python train.py --num_attention_heads=10 --num_key_value_heads=1 --head_dim=64 --norm="layernorm" --norm_eps=1e-06 --rope_fraction=1.0 --qk_norm=true --parallel_block=false --init_std_up=0.0159 --schedule="wsd" --final_lr_fraction=0.0 --doc_mask=true --dataset="wikipedia_en"
MLP neurons of a small language model. Each row is named by its layer, matrix (gate and up: input weights) and neuron, and shows model dimensions 437-500. Each number is 200 + 20 x the weight over its row's rms, rounded and kept within 0 to 999. A neuron's up and down rows have the sign that makes its largest values positive.
A block is one neuron, or neurons of one layer that tend to fire together. Before each block is what it responds to, as a language model described it from the Wikipedia text at the highest values.

Description: "only" or "just" right after "not" in not-only constructions (not only nails, do not only affect); weaker on suffix pieces of taxonomic names (-etus, -ia, -erus) and assorted nouns.
L3.gate225,206,218,221,196,203,185,175,183,217,223,203,159,184,186,238,209,240,177,163,188,168,211,187,196,207,215,195,166,199,204,184,191,154,200,150,240,172,190,207,200,202,187,155,225,187,222,188,191,192,180,219,247,203,209,180,176,201,208,218,206,238,212,185,190
L3.up225,152,180,211,193,199,212,184,182,185,186,168,195,220,187,204,202,190,214,184,199,203,183,220,199,182,205,176,218,214,186,164,194,177,169,212,196,168,212,231,219,218,215,206,200,241,202,175,181,210,186,202,202,197,210,215,177,206,207,221,225,221,221,174,193
L3.gate598,213,240,208,196,206,186,204,203,205,190,194,216,181,213,200,179,211,214,227,186,191,205,207,209,194,201,211,208,196,199,206,184,194,191,192,170,184,173,171,193,204,208,160,206,219,209,211,240,184,203,222,189,205,171,174,179,228,183,203,171,217,204,189,214
L3.up598,173,208,214,198,216,215,202,199,171,190,188,220,199,207,184,188,170,199,204,192,210,186,180,197,198,227,203,167,200,166,182,198,180,171,206,211,173,192,183,179,209,230,197,183,179,194,195,215,166,177,156,210,216,163,174,233,213,223,212,198,206,199,180,182
L3.gate926,173,189,185,200,196,209,187,182,200,207,187,214,200,175,208,207,214,184,222,209,203,201,187,231,207,249,205,179,229,125,201,175,187,202,175,230,148,173,207,187,186,210,215,225,196,196,180,206,204,169,247,218,211,175,202,190,228,205,186,171,154,199,148,184
L3.up926,200,215,203,221,185,219,177,199,180,233,172,237,226,211,160,200,212,205,187,173,231,180,208,165,184,190,183,181,191,197,202,188,227,201,229,227,167,180,176,204,213,212,184,204,200,232,194,225,172,188,193,203,192,214,178,195,217,205,190,196,245,231,209,186
L3.gate1131,197,204,201,225,216,185,180,208,166,236,187,186,217,191,212,211,236,213,242,227,168,203,217,210,167,181,181,202,179,220,234,168,205,204,207,175,177,197,210,210,194,202,180,232,187,212,163,223,173,204,192,233,223,221,214,211,200,204,176,191,207,222,221,216
L3.up1131,238,191,193,199,170,193,242,249,209,154,195,227,219,205,220,210,176,187,180,209,203,200,196,194,184,202,191,208,215,182,199,191,218,195,172,197,209,216,167,182,223,219,219,184,184,215,214,218,227,197,220,189,198,200,193,198,215,185,177,205,171,198,214,228
L3.gate1921,189,216,151,165,214,203,202,195,173,181,189,230,190,183,223,199,200,197,182,183,156,201,207,244,202,223,211,187,198,153,216,196,175,185,182,179,185,189,223,185,203,191,223,262,199,201,227,224,180,171,200,148,215,181,183,179,207,178,229,196,166,220,227,187
L3.up1921,193,217,164,221,237,215,209,183,251,228,203,189,169,172,204,200,199,202,204,194,226,208,245,177,203,218,216,216,177,215,212,178,195,214,232,210,189,167,192,187,227,237,174,242,181,228,219,206,141,193,178,202,189,210,187,210,231,214,197,203,158,215,226,204
L3.gate1932,178,191,181,184,201,203,219,186,191,226,200,214,212,228,213,205,194,212,229,201,161,204,196,198,202,211,175,182,209,188,176,197,191,235,213,185,235,183,190,187,221,198,226,208,194,189,195,195,216,190,186,216,176,212,185,217,175,182,188,184,166,177,205,179
L3.up1932,196,203,180,198,199,212,183,155,188,171,184,257,183,195,177,200,197,216,174,191,217,201,184,225,183,218,205,221,169,167,176,195,194,216,199,190,181,205,217,193,210,210,164,208,207,218,225,193,205,197,215,144,212,213,205,213,237,196,200,154,217,166,247,181
L3.gate2114,199,211,197,180,224,230,198,151,231,201,182,193,164,228,222,211,189,197,191,212,220,190,214,190,198,210,227,166,216,200,223,162,187,213,215,172,200,182,238,177,198,216,226,251,168,181,203,189,245,212,188,197,210,182,184,182,238,218,199,189,168,187,188,207
L3.up2114,187,190,216,200,234,222,204,169,167,186,190,243,211,200,198,200,205,190,188,186,193,215,191,241,207,213,195,173,194,174,201,232,195,187,192,188,198,204,177,216,183,228,192,201,187,226,225,224,194,189,194,204,213,174,185,195,201,207,162,227,185,208,219,181
L3.gate2123,205,195,198,187,199,192,179,179,198,233,213,214,213,193,209,147,200,171,216,204,190,184,197,201,188,171,220,228,163,184,168,193,207,178,180,211,233,227,226,199,190,195,198,204,227,233,176,204,219,187,199,196,215,220,211,214,194,193,203,205,230,177,207,179
L3.up2123,235,203,193,206,230,150,189,208,208,240,207,165,208,191,222,222,200,219,239,185,170,193,184,168,223,200,230,202,179,225,221,188,202,186,197,159,195,163,210,185,188,207,199,185,206,194,211,188,203,182,183,217,199,184,245,193,209,173,200,202,231,193,191,247

Description: Second or middle token of a proper name, mostly vowel pieces like u in foreign names (Mits-u-aki, Tat-u-us, K-u-wait), also FIFA World.
L4.gate131,186,179,205,210,222,186,195,217,193,175,246,229,186,200,204,203,212,197,205,237,204,228,189,213,228,235,180,224,212,242,205,230,248,216,230,222,209,208,213,201,185,217,207,224,206,193,166,179,154,201,185,181,185,188,233,194,192,221,209,185,193,199,205,205
L4.up131,214,197,163,192,199,200,181,176,198,198,194,224,228,230,208,210,188,176,162,209,183,169,188,188,224,204,185,203,211,173,191,211,212,211,191,202,173,204,193,215,193,210,183,194,194,214,206,205,224,190,210,190,216,170,204,181,154,179,218,205,246,224,198,201
L4.gate240,180,189,239,174,193,214,154,203,184,200,218,229,233,189,161,214,223,183,212,201,169,207,230,216,171,196,219,170,203,211,249,217,149,175,163,221,152,202,191,181,231,181,192,227,228,175,189,216,190,198,222,202,244,169,216,224,201,213,194,205,201,203,189,230
L4.up240,194,180,192,213,156,183,239,197,177,193,160,189,243,172,215,197,197,190,155,246,232,215,187,217,184,191,229,214,220,214,203,221,176,200,200,227,220,195,201,218,246,190,179,209,212,174,201,238,181,168,190,186,205,217,214,192,234,168,215,220,179,213,203,202
L4.gate347,194,193,189,193,227,191,166,222,170,236,217,190,223,223,221,218,232,166,180,204,214,194,208,191,193,179,227,227,235,244,220,217,170,236,222,208,208,193,191,195,245,204,201,206,202,197,149,227,190,171,179,177,182,215,211,162,216,202,236,205,198,208,202,197
L4.up347,169,205,189,197,193,205,208,234,206,197,159,187,187,236,177,199,196,170,207,178,159,226,192,222,181,177,224,175,193,214,206,198,184,220,212,161,202,203,189,206,178,252,192,167,194,247,170,183,198,180,217,216,201,175,187,200,196,160,219,227,215,171,165,200
L4.gate720,228,208,189,208,208,222,212,217,224,188,202,211,217,218,171,204,201,213,172,235,188,193,205,182,170,201,187,205,204,229,209,247,210,201,221,171,222,222,208,187,210,164,179,170,202,198,182,198,170,197,211,221,178,195,225,184,172,190,209,231,204,188,242,198
L4.up720,223,177,187,213,171,220,230,185,190,184,187,210,213,192,195,218,187,217,183,233,198,189,204,196,183,174,214,189,223,222,194,240,201,187,252,203,231,233,209,199,188,204,164,204,232,184,200,174,220,204,182,205,191,179,239,187,174,221,218,199,178,205,205,197
L4.gate938,204,199,229,202,192,205,185,208,196,221,185,210,185,211,191,235,168,183,200,222,181,179,206,207,189,218,208,179,183,187,175,171,192,193,235,197,192,234,182,198,213,210,178,203,220,173,206,186,182,203,226,203,214,174,211,182,206,197,209,180,233,207,164,162
L4.up938,199,182,200,197,224,190,210,192,197,176,235,184,203,241,180,233,203,220,208,227,184,205,226,197,170,191,236,191,225,215,210,227,171,200,173,209,204,196,201,189,225,188,165,173,190,203,185,163,217,194,212,177,254,170,177,199,186,164,214,180,199,145,171,193
L4.gate1045,216,205,192,189,197,181,167,208,205,206,218,176,215,163,179,200,197,198,189,211,201,195,209,176,175,210,193,173,194,222,208,230,207,202,187,208,181,197,200,181,248,192,180,219,187,207,220,210,206,185,178,166,198,211,206,225,174,171,186,185,236,208,215,211
L4.up1045,207,231,231,199,231,220,202,176,187,147,207,202,229,217,168,136,184,216,191,198,225,187,194,181,191,226,188,176,159,258,196,213,190,221,228,219,207,204,207,190,182,222,206,215,236,235,207,194,198,190,204,200,182,194,202,160,192,236,177,206,200,201,236,227
L4.gate1620,212,184,179,212,233,214,186,215,157,188,192,172,229,225,214,188,217,167,149,246,189,180,240,205,184,208,167,198,219,205,210,193,228,234,214,228,211,211,218,192,215,201,234,192,181,205,171,199,183,219,178,214,199,177,217,205,178,184,235,182,224,168,192,211
L4.up1620,206,177,204,173,201,207,215,199,170,246,201,197,215,180,181,193,191,230,190,230,212,226,199,171,230,184,227,195,222,177,197,179,195,204,171,200,211,207,255,195,180,221,173,187,171,195,176,177,189,198,192,241,222,177,220,187,189,175,185,161,202,211,203,232
L4.gate2053,182,225,225,220,215,233,188,218,186,139,192,186,226,195,196,191,235,235,240,241,211,203,227,180,173,178,208,189,178,213,201,179,211,165,198,230,239,193,200,193,125,201,206,219,222,169,167,234,155,204,191,199,186,189,203,203,203,222,242,206,163,215,178,177
L4.up2053,176,186,196,211,190,175,183,183,209,183,230,185,222,204,201,209,205,167,192,176,172,203,213,188,191,179,198,218,200,213,212,193,203,207,186,174,184,217,196,189,184,184,183,205,231,202,231,193,230,176,173,202,172,213,200,204,221,212,171,209,202,186,219,208

Description: Words reporting award results in film, music and business text, such as won, nominated, nominee, awarded and winning; weaker cases are scattered word pieces in tables.
L4.gate186,169,186,214,229,171,206,180,209,194,228,216,201,232,184,193,194,198,211,200,190,189,187,218,182,183,188,175,167,227,201,188,199,232,209,191,226,201,182,208,180,193,196,192,197,192,222,180,184,219,206,226,193,205,179,198,196,213,200,165,198,234,185,177,205
L4.up186,211,202,202,185,219,215,220,188,207,182,218,215,190,186,217,183,187,187,240,211,239,201,199,190,194,194,203,170,198,174,188,215,229,181,173,186,187,220,213,204,204,226,215,213,206,192,218,235,199,195,236,231,229,219,201,201,171,205,223,202,158,211,220,204
L4.gate222,193,227,261,229,228,198,211,226,169,189,192,218,188,211,227,194,208,171,229,177,236,201,203,218,183,237,172,190,198,224,186,223,199,196,186,183,208,167,211,220,194,176,193,239,228,190,189,228,201,231,199,161,169,204,145,222,216,162,213,185,232,184,186,176
L4.up222,180,242,222,181,240,198,190,211,183,209,177,169,189,225,230,173,183,194,239,209,225,182,188,196,218,208,192,188,188,224,165,228,199,236,181,198,213,176,198,204,198,203,207,229,182,208,204,215,214,196,185,203,182,219,209,200,203,201,238,190,162,201,182,198
L4.gate349,211,198,189,232,201,217,224,222,214,167,175,195,171,196,203,206,185,202,173,184,193,210,202,197,203,216,179,214,219,218,196,196,207,198,184,201,187,173,180,193,209,204,163,230,194,187,229,220,209,189,206,214,169,241,173,202,234,242,209,241,204,180,176,195
L4.up349,192,210,176,185,215,202,228,209,202,157,204,191,192,191,227,191,183,203,228,222,230,208,187,215,180,228,166,231,233,187,194,208,234,227,222,206,230,204,217,206,187,179,222,193,198,225,220,204,226,186,215,207,188,209,194,210,195,218,179,203,188,205,192,235
L4.gate364,209,215,229,169,208,202,204,195,197,166,193,176,246,209,213,187,182,185,186,194,211,226,194,209,210,228,190,209,231,228,193,225,202,179,229,190,226,203,157,206,162,215,216,178,197,214,193,222,222,232,201,187,223,216,203,215,179,171,187,192,216,229,183,205
L4.up364,192,209,212,237,216,215,217,200,206,208,201,139,172,226,201,159,172,204,240,200,167,209,224,213,199,193,152,205,196,200,205,203,174,218,195,161,210,208,184,212,218,173,176,231,183,196,245,192,194,180,209,166,168,233,171,204,209,193,206,215,199,212,227,224
L4.gate836,208,182,211,202,233,214,201,204,194,193,195,206,215,180,185,213,201,190,204,207,207,199,178,166,224,206,215,205,233,228,231,196,206,201,199,171,184,218,200,195,158,222,207,167,191,190,202,197,222,204,202,172,189,211,214,162,200,209,225,232,242,182,200,199
L4.up836,220,224,202,235,192,200,194,180,202,204,176,176,210,178,212,207,195,208,168,195,207,210,183,189,189,210,209,220,211,203,223,201,202,209,196,209,199,213,207,179,214,240,224,240,196,206,213,223,206,243,181,163,208,225,179,190,173,215,195,205,184,207,200,202
L4.gate1005,186,202,166,199,183,227,210,216,211,215,156,183,166,222,208,210,191,182,193,188,228,181,174,226,186,222,166,212,251,212,209,201,186,192,217,188,193,181,169,204,182,208,192,169,190,226,198,205,210,213,172,178,208,197,185,209,223,207,201,190,206,171,195,198
L4.up1005,214,218,200,199,220,231,207,217,203,180,211,211,201,210,217,191,186,206,184,172,253,247,199,194,227,215,206,182,214,230,149,208,207,212,214,183,173,206,211,228,230,185,215,201,174,174,204,200,217,201,241,203,192,229,201,192,187,195,204,217,187,191,194,231
L4.gate1180,196,206,180,224,199,242,208,222,182,231,188,194,218,222,201,193,183,209,227,190,195,205,185,190,196,170,159,199,193,196,191,235,212,204,192,213,170,187,198,204,204,182,158,162,232,228,207,177,233,190,200,203,218,179,190,202,186,236,211,234,202,199,161,220
L4.up1180,198,183,166,195,206,193,207,240,236,196,185,217,216,203,178,214,175,183,217,184,201,169,212,229,202,210,205,220,217,207,223,208,219,193,219,191,230,173,209,191,200,235,216,180,190,245,218,198,196,202,190,200,195,212,180,187,225,224,208,178,200,159,205,186
L4.gate1380,209,182,205,190,242,204,206,203,191,224,225,193,195,205,257,181,175,194,240,194,198,219,203,177,193,186,201,210,209,154,181,217,199,203,202,223,208,186,189,208,193,222,228,190,185,190,223,224,197,188,186,182,220,191,169,217,208,218,183,197,237,176,223,194
L4.up1380,176,209,197,174,192,254,183,222,146,184,191,214,228,214,209,229,207,213,220,202,184,174,183,186,196,167,190,189,197,190,228,213,217,196,215,187,211,183,200,190,184,217,176,215,190,213,211,172,170,203,165,194,212,223,199,191,216,185,209,193,201,224,165,179

Description: Middle word pieces inside non-English proper names, especially Finnish ones like Katan-p-ää, Orim-att-ila, Teollisu-us; also table cells and durations.
L7.gate725,181,193,198,232,214,190,199,209,199,225,193,248,200,203,200,186,210,192,179,222,200,196,201,226,225,227,201,207,225,229,225,219,248,176,226,205,207,184,184,190,185,234,217,237,196,210,179,168,206,181,177,179,218,182,219,182,174,265,200,200,206,203,201,245
L7.up725,217,211,219,218,227,224,150,244,225,181,190,229,201,185,208,215,227,189,201,225,203,180,159,202,246,189,184,212,164,234,204,178,247,208,195,245,202,202,196,219,162,210,215,230,202,211,212,150,188,205,212,198,213,153,222,188,184,216,228,201,246,217,241,243

Description: Marks the point where an entry's name or parenthetical ends and its description begins, e.g. "is" after a lead subject and "(born 1986)," in name lists.
L3.gate251,164,182,234,171,173,190,216,186,216,160,208,280,197,178,248,214,197,214,186,209,232,207,192,196,197,191,222,235,185,168,216,202,203,198,197,186,174,195,186,159,193,188,213,240,222,226,229,198,213,197,207,195,173,218,178,187,263,212,205,203,212,169,221,181
L3.up251,197,176,215,198,195,177,194,221,195,200,197,209,208,186,182,208,186,212,197,201,221,205,214,211,202,237,230,177,190,188,176,194,194,196,213,209,194,197,189,219,191,182,202,205,196,176,214,173,208,211,150,212,189,196,186,208,192,191,194,192,216,201,214,214
L3.gate306,174,227,191,206,182,213,183,182,220,231,193,207,202,212,219,179,200,205,191,171,187,192,183,212,190,192,203,199,199,179,185,219,193,185,217,171,216,177,226,178,192,197,198,212,188,214,194,177,200,184,172,202,186,196,202,221,217,208,226,189,200,194,194,171
L3.up306,223,200,181,195,220,224,191,171,129,174,206,223,208,206,156,162,180,191,228,214,159,204,200,189,207,188,187,200,241,161,213,178,190,220,184,202,239,191,177,166,204,202,180,215,204,184,180,202,228,203,215,230,223,168,216,202,188,229,223,208,215,213,202,226
L3.gate432,235,192,192,195,218,216,227,174,197,213,180,236,204,167,163,226,207,198,194,202,215,200,166,219,197,154,215,214,237,194,214,218,220,190,205,190,200,182,187,247,201,195,196,205,188,165,188,194,214,196,177,180,234,207,199,181,182,206,198,226,199,192,193,231
L3.up432,206,210,218,217,167,192,186,156,197,202,196,204,183,216,178,210,171,183,200,239,196,199,188,204,158,169,207,178,198,186,220,227,237,206,233,210,217,232,221,197,202,198,237,199,190,205,189,218,221,196,171,196,181,213,223,213,200,228,195,232,197,207,216,214
L3.gate752,217,205,230,212,241,177,190,168,187,236,199,200,249,212,194,182,224,199,196,189,190,216,198,206,183,193,225,194,210,159,225,226,197,175,189,235,163,190,243,171,195,200,174,202,206,185,192,185,201,178,190,184,169,179,226,214,181,223,219,196,190,194,229,205
L3.up752,178,193,229,212,216,209,189,186,188,199,203,189,190,149,217,222,221,218,197,192,177,156,211,209,190,190,170,207,227,212,202,191,178,179,195,204,211,192,186,204,213,205,226,206,215,215,181,243,214,216,170,212,207,183,227,189,167,192,210,211,208,190,203,204
L3.gate1551,172,172,200,185,185,164,193,186,193,182,196,239,188,201,203,154,176,186,158,229,195,211,190,197,204,196,189,184,245,231,200,200,214,187,229,174,199,184,218,184,223,196,198,207,205,215,210,224,226,177,168,225,211,193,170,238,223,230,214,185,191,210,164,205
L3.up1551,208,193,200,162,224,197,181,205,206,204,188,201,226,224,196,178,189,190,177,196,228,222,225,236,222,232,207,224,225,222,178,205,204,204,218,151,194,220,189,169,210,187,221,181,194,189,203,193,236,176,187,185,209,190,217,201,206,192,174,192,187,201,191,215
L3.gate1680,179,211,218,173,180,213,184,198,200,195,228,234,211,198,205,189,170,201,228,190,196,175,207,167,177,191,206,201,217,202,169,182,249,206,169,164,193,221,230,199,201,202,213,189,178,231,193,183,218,239,172,236,202,200,186,184,205,175,174,186,208,211,204,220
L3.up1680,220,201,206,165,199,200,177,178,176,171,191,212,205,215,179,193,192,196,226,230,198,180,220,185,221,183,247,208,183,186,183,161,222,175,239,205,215,226,184,206,212,197,175,183,201,224,195,205,207,196,197,192,177,188,207,191,224,212,219,194,160,202,215,242
L3.gate2031,175,186,210,200,204,175,214,165,216,205,205,252,216,177,198,168,179,210,214,197,205,188,177,206,216,162,220,206,208,174,204,213,247,229,191,224,200,215,206,213,197,188,211,220,236,219,187,186,188,205,196,206,211,225,215,227,202,218,195,197,170,188,195,188
L3.up2031,181,203,208,189,173,216,175,197,208,201,145,199,202,207,149,226,215,190,215,189,229,249,210,184,183,193,205,217,210,163,208,197,196,215,187,247,216,168,205,212,225,215,209,205,242,171,209,197,216,208,198,221,250,183,207,210,193,238,211,193,213,197,193,194
L3.gate2050,209,187,182,180,160,203,209,167,186,178,202,221,252,219,162,220,192,211,176,197,226,219,203,191,175,189,193,214,179,159,200,220,193,225,188,223,196,211,178,217,245,213,208,188,205,179,194,203,194,228,199,185,198,195,221,191,159,215,173,209,177,228,225,204
L3.up2050,205,190,186,196,229,193,172,165,187,198,180,210,227,219,188,205,209,190,243,192,203,187,195,197,188,178,203,217,229,191,177,216,187,205,190,205,199,199,173,195,173,227,211,183,171,239,201,163,205,179,201,235,206,191,194,195,194,221,204,235,189,246,175,216

Description: Words naming awards, medals and honours in biographies and tables, such as Bronze/Gold/Silver, won, nominee, Best, Outstanding, also compete and win.
L3.gate352,174,201,183,237,166,192,208,191,207,225,190,209,195,220,177,227,181,222,174,230,193,190,171,216,263,254,192,185,236,205,202,170,207,227,199,205,234,198,183,185,185,194,219,203,213,208,184,212,180,195,198,222,202,210,209,228,215,224,186,194,216,160,190,174
L3.up352,226,199,189,194,190,209,187,191,180,149,197,261,197,205,198,206,199,206,179,178,209,184,180,204,171,195,228,165,168,199,188,193,206,189,220,198,188,204,180,212,208,217,194,232,195,205,222,213,210,203,211,172,209,182,178,219,198,215,158,181,197,171,168,207
L3.gate445,168,203,180,231,230,245,216,183,198,156,202,206,195,214,204,183,154,215,195,205,225,215,177,205,213,208,229,189,195,181,201,191,235,189,166,177,222,212,181,220,188,229,188,207,223,188,194,172,194,217,206,179,210,213,175,199,221,219,210,211,155,218,203,201
L3.up445,199,215,189,200,173,192,233,166,201,205,200,175,205,222,192,175,197,236,164,229,203,210,212,204,186,206,222,211,243,184,229,205,198,177,214,200,205,154,184,231,203,189,182,212,187,196,190,211,217,158,179,170,198,204,211,213,215,209,180,178,176,176,210,198
L3.gate892,167,187,200,224,201,234,199,203,219,205,190,165,224,226,200,219,219,221,227,192,216,188,163,193,195,202,170,172,208,217,197,213,216,188,202,224,194,216,186,229,209,252,173,209,213,193,195,146,186,225,205,189,242,211,229,214,177,217,183,217,196,203,227,194
L3.up892,179,167,256,188,211,190,199,216,215,232,170,207,209,190,230,212,184,206,218,188,201,197,215,204,238,246,223,219,180,187,163,188,175,232,235,185,162,178,213,181,208,230,197,199,211,206,187,201,200,178,162,193,189,209,158,217,216,227,189,203,185,215,223,220
L3.gate958,185,173,172,210,194,198,191,180,175,208,169,183,168,208,210,230,199,222,188,193,226,191,172,208,198,205,195,202,201,173,175,161,231,194,225,194,178,183,219,221,200,243,221,268,228,209,192,185,184,213,155,184,207,218,188,207,174,181,211,240,200,205,206,177
L3.up958,183,194,176,215,195,195,272,197,194,186,176,194,208,186,207,222,216,191,204,189,192,158,204,216,186,194,184,221,176,201,175,198,219,204,222,192,199,161,181,217,231,210,212,220,235,215,178,182,182,206,181,203,172,235,211,205,193,207,211,198,181,196,216,215
L3.gate1247,167,205,231,200,184,190,215,209,168,203,213,237,183,218,185,193,178,190,215,190,209,199,162,205,207,225,161,208,184,181,194,179,247,227,175,163,203,231,175,208,200,237,213,214,193,214,180,173,224,267,202,175,195,214,166,220,184,212,208,220,186,184,173,183
L3.up1247,171,213,195,232,198,196,211,205,186,169,203,203,199,227,232,209,182,191,203,184,197,190,149,186,201,221,214,229,193,223,209,178,228,180,178,181,220,220,189,227,170,233,235,180,186,217,225,180,227,232,208,179,181,222,158,220,199,240,206,195,213,213,189,167
L3.gate1567,153,219,209,210,136,198,207,206,192,203,196,195,183,207,221,223,184,208,229,219,229,180,144,183,179,231,196,201,194,190,231,162,205,208,194,180,220,201,191,223,190,226,192,192,209,188,194,184,215,223,188,207,184,221,152,216,210,208,212,211,214,246,201,194
L3.up1567,178,221,211,191,207,204,224,183,238,197,179,233,165,203,217,221,203,184,198,207,201,208,167,199,210,252,201,200,168,191,195,197,216,222,209,191,219,209,134,223,197,191,206,173,181,182,189,175,205,227,230,185,196,211,185,194,199,212,210,219,181,172,184,204
L3.gate2120,219,172,192,196,228,216,197,165,177,190,196,188,226,177,218,189,213,206,174,211,181,199,211,206,221,188,207,178,174,220,189,162,214,216,211,211,226,214,194,220,207,201,213,199,228,170,217,183,215,218,210,228,189,181,159,196,204,206,221,217,194,219,159,199
L3.up2120,175,186,172,206,196,223,173,196,187,195,229,212,187,224,160,171,184,245,192,176,179,207,189,203,199,202,187,164,180,208,195,184,175,196,172,197,204,226,211,184,203,193,223,181,234,180,200,203,199,235,222,182,211,220,161,183,264,210,195,188,211,186,199,185
L3.gate2156,223,183,197,221,217,217,177,212,184,161,217,217,245,171,205,200,155,224,211,226,207,191,193,214,213,179,196,161,203,229,201,204,252,192,195,191,200,185,207,188,200,188,212,204,193,210,215,193,196,212,241,214,213,215,161,209,200,188,183,178,175,183,192,226
L3.up2156,195,220,203,176,195,196,190,195,201,226,196,231,196,191,194,179,191,196,186,207,194,196,223,197,192,227,205,199,213,223,182,170,193,234,184,192,200,177,174,201,227,183,198,209,213,218,214,216,203,173,198,214,188,203,217,215,193,216,164,198,226,171,217,179